Weights of a small GPT-style language model, trained from scratch on English Wikipedia: width 384, untied embeddings.
MLP neurons of a small language model. Each row is named by its layer, matrix (gate and up: input weights; down: output weights) and neuron, and shows model dimensions 48-239. Each number is 128 + 24 x the weight over its row's rms, rounded and kept within 0 to 255. Numbers have three digits each. A neuron's up and down rows have the sign that makes its largest values positive.
Before each neuron's rows, "raises" lists the tokens whose logits its output raises most directly, leaving later layers aside.

raises: " months", " years", " days", " minutes", " hours"
L15.gate521:092082116127111160123154113125147112128116104131128077141119068132110128140133121091181113107122158121111135103121133127130209116149115142114095141131143126159109154113145124136155134142106144103121108122079165047109113122134097170139118133096107119087117133145155126157076103166172134143126143145165134098128114143148121144123157172121091126127106133141098134158122148163132142106125147100118114095146117166114171119114128101125097087131161168145133083168141152163154096146114152109128106146115060118141120124156131098205142107135108136144142107116150143122163135125110136131
L15.up521:122151122122085157152153132128139096107098145159154098153104133122127150179124108133122112107108139109110139146080129133088140105150122145089090149116107109136094145142116113157092167144142120165121149122131129095146129153120106160099158178094113172139125115141118100186141192153142157132131160113139116150142139147114119162141167131135125116118146147091113150157157138160116131126116160130130109158123077099130125142124128092134104066101165121129147097143162108121138142126161135145134171167122090165130138163113117113164123137136129119099166099114120098151107091124156137156
L15.down521:095106076103101136118160133141136129126077145136103133156125144135113097104091146123136155127119127135145175125079124142166137140133115143156145139064168139141128115120102133113162133161093117116140092116160115074092148098147123159107109135136150117099088141156093113160089135169066131141168118120134148124143154172130114125112134150126097108145082148130149122098120156136109128141139146132145149139146144121156151100154143129157128118108128094097140098127147101121161168121092122130067147154141112120114117163102098094152161130149114137129186119089167149116134177102116144126

raises: " companies", " groups", " clubs", " teams", " locations"
L17.gate798:150109133124069102122124150124125129121143176157150102142082123106140089107122158172104117093147128130077148133138154161100110108106117120132113113152173152131143150153113153137123164142094164115112148113077176123148111165122126153125101104092089149148083092141096150120085155137095151144120124137160142097124111119133124117107147109127116109127118141153108182119128140147152104117151160134122081083090092162126112115115130137125131170171148147056138114123092110140130186166165135120137114099154133116095129095113129126092090084140079089133129126143113135118182103155114163118
L17.up798:147168138122125113095107117146125122103112064081164154106151112144105160141158084116145141117109174157145141140162106151080119144122107087117106093131138119110110089101124104097094103110155144147126143123163143105147134119203112159135154129114151099123153138144109112122206067089152175125127169113136130178146145126139134068143123131155132164156155125136151098138158116125132131134130126152134121139116176122159114143140107091111147094148137131187139138182121120119150117153122105120133162147115104112108124159108146133127141153103138156175161154075118093136109188177155108134
L17.down798:125143117088081125141142116161139103159123166156112119131073162113103099114135179168132167120135105095128167167125176132168108101119148161162093099118181143136138166187101183175147130141098149100117162158119152127134107127129119159136136122107115149167101102165114140106126189152105129111139106157116137118131112119121129134128150071107117107142163128144094168133116125138155124145105155116113106102103099177098162140144129161183093109171128126097135114127132109132107119122161111118131112085143117140099153107157116137110093082111115153099101114135106140096132065125082156122

raises: " respectively", " titles", " terms", " locations", " these"
L11.gate347:136135162114117110151151124134149139117141148138157133169161157137122114107137142139115117132116126102100142123096127105105115158126132095074077123109089116137123115096089077116104089099130150099108154128093116118070157115135089088133150101091137104168143130114140127124149139161116107145150077132094120129115129144144131165150164143103085114126081137115166176147170121144120121153105176123090133128156149146075132112164127153138101126085153101127148138103117092134131141104180124175139081141137098108114112147109161124161142103072109114130118117071149151102124110168172122080
L11.up347:114105162128135160162175150159129150124114118101132137129126162144117107123120122119087152134149105104141127124084112176098162114174124142112148125085120112113107031112106124132098128126152161116128127156148104106118133152125142115123165149146151145104126102120138115082168102102133097120140107132118119161145143158140111145124121170129134144156114129141105086092144140133152148146131167079127130105146163126103150131118137156136143100084139157122121107143146130116146158110128108156137144159162173149133143116136111143147153168159117140181129147128125088106148138099162134071
L11.down347:069165096150094118131146122116144100136102150149125154161148137146122133089128160135126153119137110111120139122133148162111154109141107092214120117117197123127126114113092124155096159114142171136119123156150119149142092141139149146107184118125111114135102138127123120166136136142137147098118105144123120125106152167135141184111113145100115098118147103100079081147131122150155085127088168123139131094099117099096119155143155113134137143134116149130146113096123127137135162119131129099129149097146126124116137146166132121148141121137145162112095112154175100172112114092101127125

raises: "ion", "ions", "able", "encia", "abili"
L17.gate194:121092130113161139147147145094117104150116159104096134131122142093126092129157160130127106118163137122142107148138165120087094130073098144120171128133174074150140125144111087085174112160126148106107114086125132123105104146152174179127084121114147159122119155151128118124112121175096095186142126141107137094123132171148130136107108145138107122116139133131147147124132149094145130154167177140120154120123127158146156086101084134101125106122166130136150164107142138141135142124117153130100122147099168178076117150121164127135114140115128125105140162117174097127091127131127085157
L17.up194:142133143090111097132112111160153099112103148179122121124105151167181125137176131106137140155144114138107116135119109143142144128156150121111098103130157138177157131111126145089150119125097158118138110163116143108117161095136090136161124132154151157106132110140140121084098096147117144116121099139116164101154106166098133138079098184169159115126141072125160117139108082071135179110140159131156115137135130105156161127119113131109108101090100135128139148202161100128179136098113107103165186133170132146105166100129121085122134128133136094114105115149120120116143111141207118108
L17.down194:092155156125129140157085110159121106151118119111170112099137104177110111120133145148136129134125128174118124090105088140112152122150108155099134111135159118123111091141150130103142121138171145127086135159110165166097104064122092087122117144123195114118155159113128107155151113142148120139152150150125117118158089157177124145155155142127145115120107135142091163146138104162147117145129139119125150125147142140118118142126117123102107093141121096140153169125144105114159092149145172142149100133071115104118173150175101131080111134121069148085130154117144131101113148137146132110

raises: ".1%", ".6%", ".7%", ".9%", ".5%"
L15.gate824:182123136118133080157173141136134142121155122101128109145131121143145095085113147146119137124107105087146124173149109108151156094119124102125133136153103134110181159088151151132120146139096112104141147141086140147144087116149172133129178139153104170133165104155110150106150137113091133096101147150154113145077132135158141149117109132119078101171121100160127188090153154075138111147089157098136101143126161135098124106116131133181151147144139112129148152136117143168131132106129151165106140119103112152101115104161146129128090068137119151147120138125083137073202138128150142118
L15.up824:132115170111117138130119138157148107125152083151098133162149129141129113133091142109100040125127106133112130146129082125127125119096127105167137167144158142155134141121082149157150146120136084103087105129102135109101141155178101149130129145148130144148156146123130141147174163110129147132140138133108091100117146146153126138106082107137110105148144088114165141130131176142123121136106183125120136102148128093091106126139126096144075160124123167123139150115128151092119116134152129164122117132091144163149090091106136122112148130123147142104131113132136151164128187119149113138
L15.down824:120119145140120108144139150144120122117167125121144117122149143131109109095120169135140109089084161115120165134137134165131135105147096091176137124130136122156165147147102123113074146093122126136113133132147197163104147121107137102078140091132190096134185120099130088140172172116136154095108117146126110160130134160115129115146110115123135117123123129102141132156141105089129084114116123125177116155130082138114129131132103183156133147136158082116093132143165146157084109113125151117154123090134085126143096113106149133132141124143111148117119132142149118127133147111131125118

raises: " well", "pen", " part", "part", " et"
L15.gate281:109156084131102111118141159123082160088129114136141127094117091191117108107149124112176111147102120113101127119151112132128137124140123139084153128175117138150119141156118150132177133103084126173112124107070149122128143113147073117137107149128126136121158105121143122139123147144103129150168136148183125146122116134117157133102129125103130119124116113163050189084159143123145111120108148137136101095171119127132149156124132114108112132132091158153126088118161156134124084173135089082134115142115127137125111183116141144143144125117134100158158076147134101134147104111113143088
L15.up281:087165150149114111151150111124115161116125106094141139130123118120098139115129156088119142124101132137123133102164112152099185125118143121115175095138148171178158107121086106133142137108109164117165126113143148107153089136127127118111121134132103101134152150125107140133124163094097151137143119102155140150145080103101112094090116120140111094102126141105123108112160145126170146126120153163107152146100163095139124134073109130153148129153152144148119125091123120086107126148143127117157109109113112150073125184114147111145107146139123177162132158126128142120091152134117179079
L15.down281:156098111145084118098174146170138116101107142173152133114146117104119115145100097113157140092122127129107106152078105114156077133076105125134112125127122116136117140174140122164131174105094093129130144150105142104119146133117105146124084133093148073098107137129109166157088127133112139142133132126135142156132120128087131158110101125129161115170115098145154127092091141113135162134148142148105141085116084133127136158112111147169157123159135138103097118116130097085195138133108131132158135138159072090128134155141111130115154135123149090137151130109157094144127149165156124116

raises: "ist", "ä", "ists", "watch", "acht"
L9.gate122:121173120096113065144152158126125108149078127095146164147121101153088109162143149127102128110166107129136152132135134167085142110112152149122147115120084122139145124164180087129141124124147120119163149112127134112149130102143144105119088124140111098148112111109134126116096105156102115111156175155184173100137162159077153154111097121134154111132124131122110149136146157066143127116156170099164133152124166137080137133096115162163122130104112117138127144117106112159125145144119138130111098138118090152095176105068112132104131127128165104118149136159116173121111145148136156167
L9.up122:143154118106129133105169119137122102095133148100137148106155113122145098153185115132147125149181125133089132130121117113125122103146096153159115145114117149148128128141121122112122131160123129094109147106151151154147148102136147092153112131187157080148120126096102123138126134147134099067153117127150142168140133110122152160121158074104130112117126135130153115094157109115166132154151095143115114099099085106113125177111106089140139118132102127135121123159114137154135158154156145111125128174107108121127164170073128113127162112157140114134120121158156129116127141112126144106
L9.down122:107121097093118107146142110114116096138136099096157096105101143102127099101120094110095118157115129121091148102117124131118117119133156171128145139140128105116159146184153122126119137110127150117155127107134130071168149121167147096112124145123151139148125119096120115117131139103064134107154126078150077173159165158132117185164093101146097120145088151119104122147124130113168112137130195066111127134174129129112067104126093098151126158145118133112126132133129149111124091118093121151113127151130123145132153101109102161114164173152120133087128146151140157118159142117141133118

raises: " California", " Florida", " Ontario", " Texas", " Minnesota"
L16.gate272:131147123149118147152130152138101121114131130077129150143153105122158175118145121138146158124119105122103134158152113098104117135166138155128086111105109105107094154107130116129130113094064149176097116113147177166084101189122108139135125144101121077080119131121107151126143154145152112123130162155111153137139112156137130134150131113104112097107114128124150109146125134130187110128118112091145129104153143104166103141165132135119124151103115109147132134152122112114085143105144127083133155150109134116124108146080136140122088132100164098103154158172133122130127106083138163134
L16.up272:135121135112134136147150152142111136134126090111130145155141111158107117118138125154119148085131117135163113097117133142093139144135168081110140134130107115144123155126160062074167123104128111152123116141137142134118125170161089128105150174129156075158139133138125143108122129117161094104110170136139112124143085116165141122160107134108148118132141103076111082116109105171109115129140094106153118160115131127117158132106157130155126143139109103133126131101083121144138109156108117127103146108082120100099116182102113079129192158067119120124108119143121127136111098083127166096
L16.down272:101110105101136108129131096123088122158114152120125155117140155099117126128160141119136131113118119119148119155121120082126144100141185143113101110109069095124139132121148087103134118110128163191111086140153139163112108131125114151141113088086169117126154127065188113104088146108157160111100135118128124129137162170107151127112080122120134087125093144094108084121154123130140118125179130140110125147143133113142112114153131122185123110100098137150130121150140121127115144134130137052106130130135103135141176131112108131129143113173167105070154126165119116140131131082151117081

raises: " except", " when", " because", ",", " even"
L15.gate168:135096127153131109073138145132103142113155127162179133101131142127156142188140094163092106155094098126122098122109098147117071150128147118185123064111111126149083195129144105128125115129112146106143092134105112131142160123098134149086162143123103082133090155105106105118143144125107124142121127141080066135133163108127121105123159105133152121132134130113127139151150128091068128131166122106114118130133103106107131099185149118101164135087116136098113092120120171160173146148110135104142119136146109140124122108138121108150149132155104131135093077119120101075145121109153132132
L15.up168:114135149101146110142128139107148153131137137141133114158160139124127126164180124103121112081118068115135126176113106146117100140113095122138109099108137168127138150155094109116117120120082128122133175140150164064153122090104140144096127127100166129136126078119097123111098130122125105157126160143098141098151137088121135104096143118172113115148143109127148104165116121145143113144152129132142139115099163164132155126182152142150130094181131130094064093172114144186145141125103166132135082181096142135104136114137104077167106127157148138140153173142105085098117119121132125088
L15.down168:117127151083121136149086108140153134113157096132152120120133088121101154098112146104084188144125097113102162112138078119147149122154151137132093124158080147140136141158123155131183121136135142129129170151102141146144125096139153192115147113076130169143118139107150118140119091114133169073076123135132155167167126094173117132102132121118123125101171097132100139141136143164111152152113148124112090113097183122144134142110060134139141115123136135190120117177149103145120122128094143112105163108117128135145118136154110119109147150106147146137079172104105134124197124144097141120

raises: "ten", "erie", "out", "mos", "ima"
L6.gate165:162145108130128098142109153133150117150145110171178129162143096125122141120147113145130119115140096124111126111152130113142140134085159158109126128176105111142120127068137086142140140121176133150093074116143135083111124085100122106143157160105123126110114171112108084141148150136102154134163080154099169150092156113103130091117139106124099139147145146090110106115168113131146085115118102114145147137091165130123115162130136148124119104109106157122122105152144142185119122105157162130151126103129143106126100134128119158194182139121117118107158135090127126127133117131187103141
L6.up165:127161146138100148153117149128115143060143149106167072127131065121132130114160131118148105096105119137093140152126176114140098122139119114160131103162137117130134106127134097108143117111132115116138126129154123091154093141100125112170187112149177109152106144097093135117127127115085113102119096136098134150113156098127127101133141090137122154113156121134121134132140124122133114122124159114108140159144172147168083139130137097113084152112100128072128084120139139148119154116132144136170140141148099143158137147180089150145098144092092109098140122134131158144088120161148118164
L6.down165:100124110123143098124104147150149121123145125103111105144128104102140129100115118113134123134106132160122151128173135164147136123174160165122148143124208128098103180142119122151126117100169109159136107142132118070147136085132132137152167119128149122161120115078114096116132129134124168152157131139126152140088142122130098094146172102114151147136109161120144113161121115139140154099132119107109121111157142124105112148138112124160157131095116132107151163144157153157088134086134164148125136072095141138098175133162131152155121160118066137100128122166131137153098133109163083130